From a checkpoint of a small transformer trained on Wikipedia.
Size: 15 layers, width 256, 8 heads of 32 (4 for keys and values), MLP 704 SwiGLU, vocabulary 4096, 13.2M parameters.
Architecture: RMSNorm before each block, untied embeddings, normalized queries and keys.
Training: a variant of Muon for these matrices, 224M tokens.
MLP neurons of a small language model. Each row is named by its layer, matrix (gate and up: input weights; down: output weights) and neuron, and shows model dimensions 32-159. Each number is 500 + 40 x the weight over its row's rms, rounded and kept within 0 to 999. Numbers have three digits each. A neuron's up and down rows have the sign that makes its largest values positive.
After each neuron's rows, "fires in" lists the words (lower case) most often at its 100 highest values on Wikipedia text that the model never trained on. A number after a token or word is its count.

L12.gate212:404486518449475460558482511503444538478513479514501565479489484519487549518555429503578495433573479500394449507486503535394404507525546489446483579463430499483515556482438569485497498512384569459475505486547441557480479458491509458531481496487535444471504477487552511436543520521490512509493470524539516547493574528525557528493506577535479475459460457516495556534479512477510522461502
L12.up212:555528451466478508516553523507444540495511546512511534464545481471518525443473499482459545548474511489430480508527471455540507442498525473511563475494476524521556499581454550452419526479523595509482544510462510430506486493507462527481544603490457530516489560578563478452522464482557461534528536510477503421458562485469530465452521522519563461504594510504559537518485521468466513440453
L12.down212:392505472504491531465516485510411483507440449495460435511485502495552456496485510455490491434460445476478551466546488560516515483472529479589506479464534531518573413508475426400479458452482529446557510573496530458544512516488517474500530482500546549532457519518475508480491456527519485432417537564519531422451512522525495472402530521503448547514522476478517519555448468476478449506546
fires in: "in" 30, "by" 18, "until" 17, "since" 14, "of" 4

L2.gate486:479500486429477481427506497544470573500467459446467494537488582458493509463468469525555547437364492534495427482476508467468482531478511545468542486538514533432507487514447528484452475482538636423542483542531481595500491453539471467542545447521456524500532460503500544453562473386505532472506528540480493463543539478528564547507534545485452446493450491457461547557464494428512474434542
L2.up486:456511422454479482486495500527447477519472492473507472501481524535459471470518412560540543460462459527461408534471510464494476509490552492504520456514545550471580448505405510510414533479518527487561511521497527629495486455510478481553536507545433525506573498439531560503563495413532501446504559562480532479541574460494554530516535559514478505460513505481466520483453450480509440436520
L2.down486:499531521494497461534455513516493553514527515491499530492469474518516434460493404510477473483518442514510442497486563543471540491507480542491540460494510484467458438490535482489479464476459512554574458443509514610472491444583515488502491484510518548479512486556465516509510542450485526489441462505475584480550501556571585515591455523485504466454448502455456507458392463543543501515522
fires in: "after" 30, "until" 18, "since" 12, "against" 7, "at" 7, "over" 6

L5.gate180:518517472449512532503453592504522537537565504429486462479549444524478469473442517496437435522570518459499528456469523549562568483451473569433535448545572470503528466460462475514547526542501510458503475458546523498470482487502556526585497498509565484476496511414505453478568544490498445534542508575546452505509479485473567544593442513488488505474494505505441441550464504531543457443436
L5.up180:484439494524543537405463498507473496565526477476501532585425500497417433493437537546463465477489536555430428578541451475482470482506483517471539475524563496474478512451550511486481499534477567572493477502450523463533616553449505522515474441541465520489510480510480538487531496601462475454498560549485484492540545492510566479511560506499538484512464524542553531491510420522521482444523
L5.down180:485482509524540587497437540552551534542420482444493520419433517443438513565430491579578467531496421516417502563488484509472498546395495503506502539512503462519540568484546462480542487498482522540501534465511523456453501547491511537499540439513546483470529495463518473562507541529534488535470559462521475501502522534507500542464495501478495430601539509486485527464572526544541539492520
fires in: "and" 85, "while" 13

L6.gate88:517500468459502502488457500570574475486532493503456543479539428511453437563519501506457427445477499532491570502441531551522515498536510519483525416550523498460440511511491497498583500512511498496527495556503467464417563499443480538520506553447484546483453511509511542490455504453518523438536507495493519456553533456532444469460438451532464528564525542465547554507531440499527536539386
L6.up88:510496508466428527587454483495554440464525554542486501425524459533446433408437497497528516435496500566507489551396523538467480484496513464535494473529528509451462482472506489551561434473485558497499583530460447510526460533520491433421497495489501532454502493542549543550490478550534605543543444493460488491537440442520499506497498496520480504502511480371486447514495454482539472523524
L6.down88:490481474500488517506487503493472552424450449411490571484510501549492521478474456504498511555491501495554422484580477494423542505553509520438485466439501549554517430490458465485544510483488499480493488528485509580487612391522513474469481520586585476465605521483533524509493510490535411454528532532500495499422548494532519506499490434477476540506546487472483488483486507424456449465553
fires in: "of" 80, "at" 7, "soccer" 4

L8.gate252:461531496509542493529484459557498463498540449501479550373478457473460474496520448462494464564525459436563547541461530511554535504394503554438483524525448503466515495531480538477472440454505501533528485465479419447520475514542503554508573412397569582507460534470467519507536489456498546513449531478422559482491497453476602524464473566561487473523509478493532506537470514462552484494475
L8.up252:540549515551582551511488472542529451517518509504522551450509514418505503523535504482483517533571486483464473472500487443608540492437499509486499530557489477512488519490466553455496473466467498454512475482445461457543502563570524528500508477444589463449506506490509452519465534465494501465432593480481563460460494556449513569469439495529503472490497466490477485548490539527560533471496
L8.down252:545471468470513541520517520500433521566473500499492540507469403531496454570469563511481560468442477521552460468548564510584482524518425490498546552525535524498493468598467557467488493500513533519531493492523519475504483546493451450515489436491511528571584482498485554495418470469547507467457479546466541365501455579498437509473506491532507545367505515457398457515551497515495538492476
fires in: "and" 34, "to" 27, "in" 11, "on" 7, "of" 5

L5.gate406:549491475523487509494469483455511544467484464463441420472387515471501506482553457516467394457488558491420523496457433487450496530482563465524520472474482538521508492490465525508420426542469511433381535510539438525545461506486526500474580548436530487469517504434547493510557533517522535498482519545524472535467512440545471559474527556504479454511526496477516548547500519457549481501486
L5.up406:528492471440417490494487544502429471552431561462493483423469416472498485536515518559478528408460580466493460460483369459487493492468555522420536505530503527525552486448458563547427438563479488480446495536479463539477429528484495490503577509489517542480540430458597483533531499453553479496459515500525528493514524526504530481488562521518518427537546539472560544450569502457400482561530
L5.down406:536477505506510458488526488482481522477513464509497506471476426447516478493530548560408459466566548514464468471554513492521505502465470413520549463519435510578507467493472528573502451427516522501503450474472469581504505518526541504522531537438426558477544541515518534556488512544503510490448515506509495488530518461527536516509442640541492533497458538481549501456454517553487471616593
fires in: "until" 22, "by" 20, "since" 20, "during" 12, "bomb" 4

L7.gate487:513412522491547522505499571516507467482531519485540488411509508479469489464488547554478470547569468453473532544456540507475631472492507523530505516498539452494507478536484466512489485558535476519605534444463485461420540483534505550517473494556391474499543503440472503526513520493498476501481616469566461430501469454484519530536559420543570535403555445477527402482514549469415527523535
L7.up487:486463550448489545503510580546521537494514553522462493415522580433519485501501511534494594549556469437534521517479520489507591477516503542506452487530580477550469512530535460462454482533516449524501526505414483453432490538553498519475516489560460468510534468480528513510526547467508464494484552385467510480531488466472560580552540386482561561464507482488507432566527537433436509528511
L7.down487:487473620471584450540545517467536480504468506619530517564508583467437460514422477550544470472515575532459490471448517513475580418462457526520487528473510516585572471524467443475498496533547511447558507501476515503478511532449483517482481544507443458462442568456497533498465529591469540466613552457470514520527493525519567476528545489492538529496506479584504460444500506490475512555520
fires in: "state" 33, "san" 16, "uttarakhand" 13, "takamatsu" 4

L12.gate381:494573548508508565460498555477517491477547436445522504441542478468503486499430541554451474466481512468428533427437492475447445540455534536529442396500464495515524484452472511556513427544557487497509519472493477462500513446464502445540489489439474452511451573480534489498453497519495521514591493499476497460478468505487522408554514540550576541507495587442491544476445449493554494445470
L12.up381:555514519469548524485555415435473475487525473510503497512509575563536538468547564453514408535574444462512542497500511486441495552494556529508467429485524491505581452494484482504534451558486522443466540535470490535502459464509479519491451574497495498531566516515521449484503525509500491467599455553412432518481485511497573519506493516481523497421507480435519483499469534540509472405540
L12.down381:513537536473454527501452482502463484466548494531520450478500501496539472509418470522510479439506543507494524456477495527516515524534535540502572432518521537493539362539435506448479472539463548493489433479546488564468521542541529541558517531525549526523582495432473441518518513511534533520523551502494463509502426511488485439529434436466557482514473569542533545504451533459536507532516
fires in: "to" 36, "by" 20, "from" 10, "and" 7, "of" 7, "in" 7

L12.gate465:535464494491518536512494563479557490589515484532476551499436491517478487472445453546456498498557568499477458445466463534477541469478429516472523476506496462437550493492460499517572493563526520513503512484557491467510564482559477513526465460537569448532461530458539420412461521412547505544497521464474471450512512498476513478537491499502451507474470457556454535512554479422450485460456
L12.up465:528520459509487488537457472541506595432496505459485425529466533551574601505506569438539466459519527531453496479534489466475503564482486532472521447490498516501528576538515479498466511618498513545556471491488585462523519430439504570517564529523496423492449484422518495496524505519527546510454477550515449593572478477499539504531478503566522462572468526507500447511494542504594499457522
L12.down465:527475501451467511514491443544542474572464529556486463529498534522565517495451557466513550544503506481497499525571532518543482477483495486547478528500547399445538512463549489538480450500512421517617446496446529476561537439473498582460567473491497571496445585511501448465560477523490506489461467550487505478518594408554503585521469487568510508512476532445534497608479480523565536526504
fires in: "and" 65, "to" 4

L12.gate215:578492482505499491516496578548481495519490501461516495535511431496454430543494443502494537505536630479581443508477513489516472513466545455550520480525526511606470488498499485581512516424491563552482515499442480482464514455581454479573499520445527485493542472468542450508554425503435533573488488521476501511484479493472496491522485535431452484506537497512516497467483589438479518444381
L12.up215:461469518481507530500503510520527460540388466551559490582424431529568469517540571431478543553582519539459394434515434515532488540497533538496526537535514540514457555558512438552488513515516546562447467444443522475533522438481469468507503413552481510548450502489512496476483519533464479542533500567519484511464505572499493501479482464539501486501463441477566517499485461536491486526508
L12.down215:472470514457454519477471488490447522426520503490484475570512503569415464509545504458464508544465553440553395553496477481542514484533501476532539487510481460505488453537580535511493562513458504497537473557550503540487512444497480469562519525530501524516567487527586478481495474447486506478445518533497469514466509484433436476507520453518506478524466488504455585571538504491582386439496
fires in: "his" 22, "s" 14, "and" 12, "its" 8, "early" 8

L8.gate346:462504513500482517425503531488452517524511482509498407493537526529516522427520501469494358461554445440442498509542501495414539514511511541492520463478527551555514550554457458497525436533495511478428517466501486551454481484475517532525464477488570561521550519454464460519446483452558537453482470479516506569483463583520550473527545544503575542487414509451497532489455570483539458444542
L8.up346:462456493507497511462447495469462501563522467506505424569478483495562529491550516445531417434466450479436528490525464496437529468512541514484584446537496461538530509539541439521494449474443508549533519473561531507542462511456493480499453507479557551543573517518521511501516489469506521551490474439473493481468440500497503443553582554478555509476474491484489526518476517535615437482504
L8.down346:476479480522485530522448531466483531521550443525504508495513488495490470508482507460466447487452585493419526448515461511466513418499518537512539472445530498539501492492484481546580441453425599512548544487547456589507533503503534504518553509458581498475541566540534539522471474532488516489485505481499464570516479524461536445503524513439516480532476520492433533508474498538513451519511
fires in: "while" 27, "began" 16, "continued" 9, "of" 8, "started" 7, "and" 5

L5.gate327:577464473493562579540492516549570561545469491452528485534518528463542529481474498496506514485536544565572438569496475436582562495561430458551508470460468479438490489465498448468502504432428518499528553491432548500488516463475559492519536523496501533588439512474454530504452503525546524433528540456500506611453542506472461477416476499477549521603455502495439497458506565471545452515520
L5.up327:500468418535537559488562472508526512485473572399548521505513557449517543502453544487502520528485506488559429526502481470592554485474489495515528483472442539471506500478542512438510461419486496505525474487425528457404497501475503515519545497509483489556498476540508492489491531537524491473480536488556500521471496532564519476451513433437485531575514506500499506464548571479583479490491
L5.down327:583451515484482530568476530539577543499487448510471462580502547393550518578474441474508526472491524521519481476421577532570547483550521454516477487449541460491471470514514496540503493439478473544475533512471475527494503538556511504510525528497520569471563546491514468534447502512552452458370530407521514536442487471561477550524473434516490500525445487456528502523522502510520508475489
fires in: "years" 40, "year" 15, "connell" 9, "date" 7, "don" 4

L2.gate407:557483473524509497477486567458521484536532534546520510518446457529436468514525503497475464518506462476507550563512509532445453489478498497540447482505549422564494499494582478510528494550519540509497523492446573495374479476464528455465494512503609471439560522495448535522498545436471478517460517514451385515477472502521485501455530405508486507508560526540518494530569470508518445566430
L2.up407:533470506512488524466489589454558487484583511555519510469452474490452460517502489503471451508534475499507539534501510563481448521509498508531459512519556356502532493486590477572580478523502519481521515480484594479458489514515522510491481443577608482433551550474456535600497547377468502507471503485479394508496473517529480537452525443486491502529598508531490548543519492496440458519409
L2.down407:513486527493526459477513519472530508500470490494505533527487514456473519488497493468454467499424451466485522524547522578459446469490513468530479450482527480538484419517577463586443493559487507553505473490468510479472529542489513525490468565545569576429485556530395496477535516470465550509496438507463516538496500473555501526559506414505509491527438491540488517536559476586435527594567
fires in: "state" 30, "district" 28, "county" 17

L6.gate268:507475438507479486445528555539446512489473562557513486484545510531510504464515498543540549485509507531565502490444507554557507554460557487464492495478447467494493479585571514544461445477482529506475428460559416482483495531515458535485576432472532491513489485530485491459502527518568424532516497476530481464480467567415495527451420488507503496506497560471558516582441513533541501492472
L6.up268:510479526539488543514409484495514525487516478566519507568521487431482463524477451522481488526543480475541496496415503508515519497536515456449493493470484396527531523475479475471461451526494498501530504474456411581436484470575486498555464531555478503457494509413559475457484507503530476480511482487417581521491490526518526504475466507463498504438521486513510454467515551573364465472488
L6.down268:526535425536430494535502478504530538534516507535495505447518553442470534506475549533520569557479416556538486460510564513546534568458536420430544458497572396496507386599519503480468463568381534458489486477515500454458526470465461509487543446466496446508476455423512496528478517431498457507509516507517455455472470509482459519473496497502545471456525596549466542527465513479607466491436
fires in: "to" 80

L2.gate460:481435475494518487507505522489561545519458555439518512502489517421475578548485529502534546497462531549530457534523530535515491517504500497526570491480542514434467490476456523444532490463442563522560421480437474529498528484417498408508525493440448504506529519536541485478520469549484477506464506488531525511444525440555455453470534441501509461515449502553493519466544539413503432401436
L2.up460:452473487549513493542541428528491500564450504476491482522517544470480582559444499540552542529495540553527433471489560449542519468471466529531526472424509537493551496504465495490544457450473551544490449462446532519538495467429460484518529467450463519465524511513506530490546470587478516467506483456501483458478519456499471461504553402461483488513492479508468536498496519410509444386456
L2.down460:501473546525500477464522483492566552487483493468576528550497592453567516566496448549547524509474523561533551498498505539559501481596532422555472475469503491482502431488468513485558531483467533503491517468462541512526538505496512549434557560551481519559563533508516474533476492482582472498441449467485504499466518485505405506523500496483514429498376479453494528453551504478541444422477
fires in: "year" 35, "years" 32, "season" 15, "minutes" 5, "monthly" 4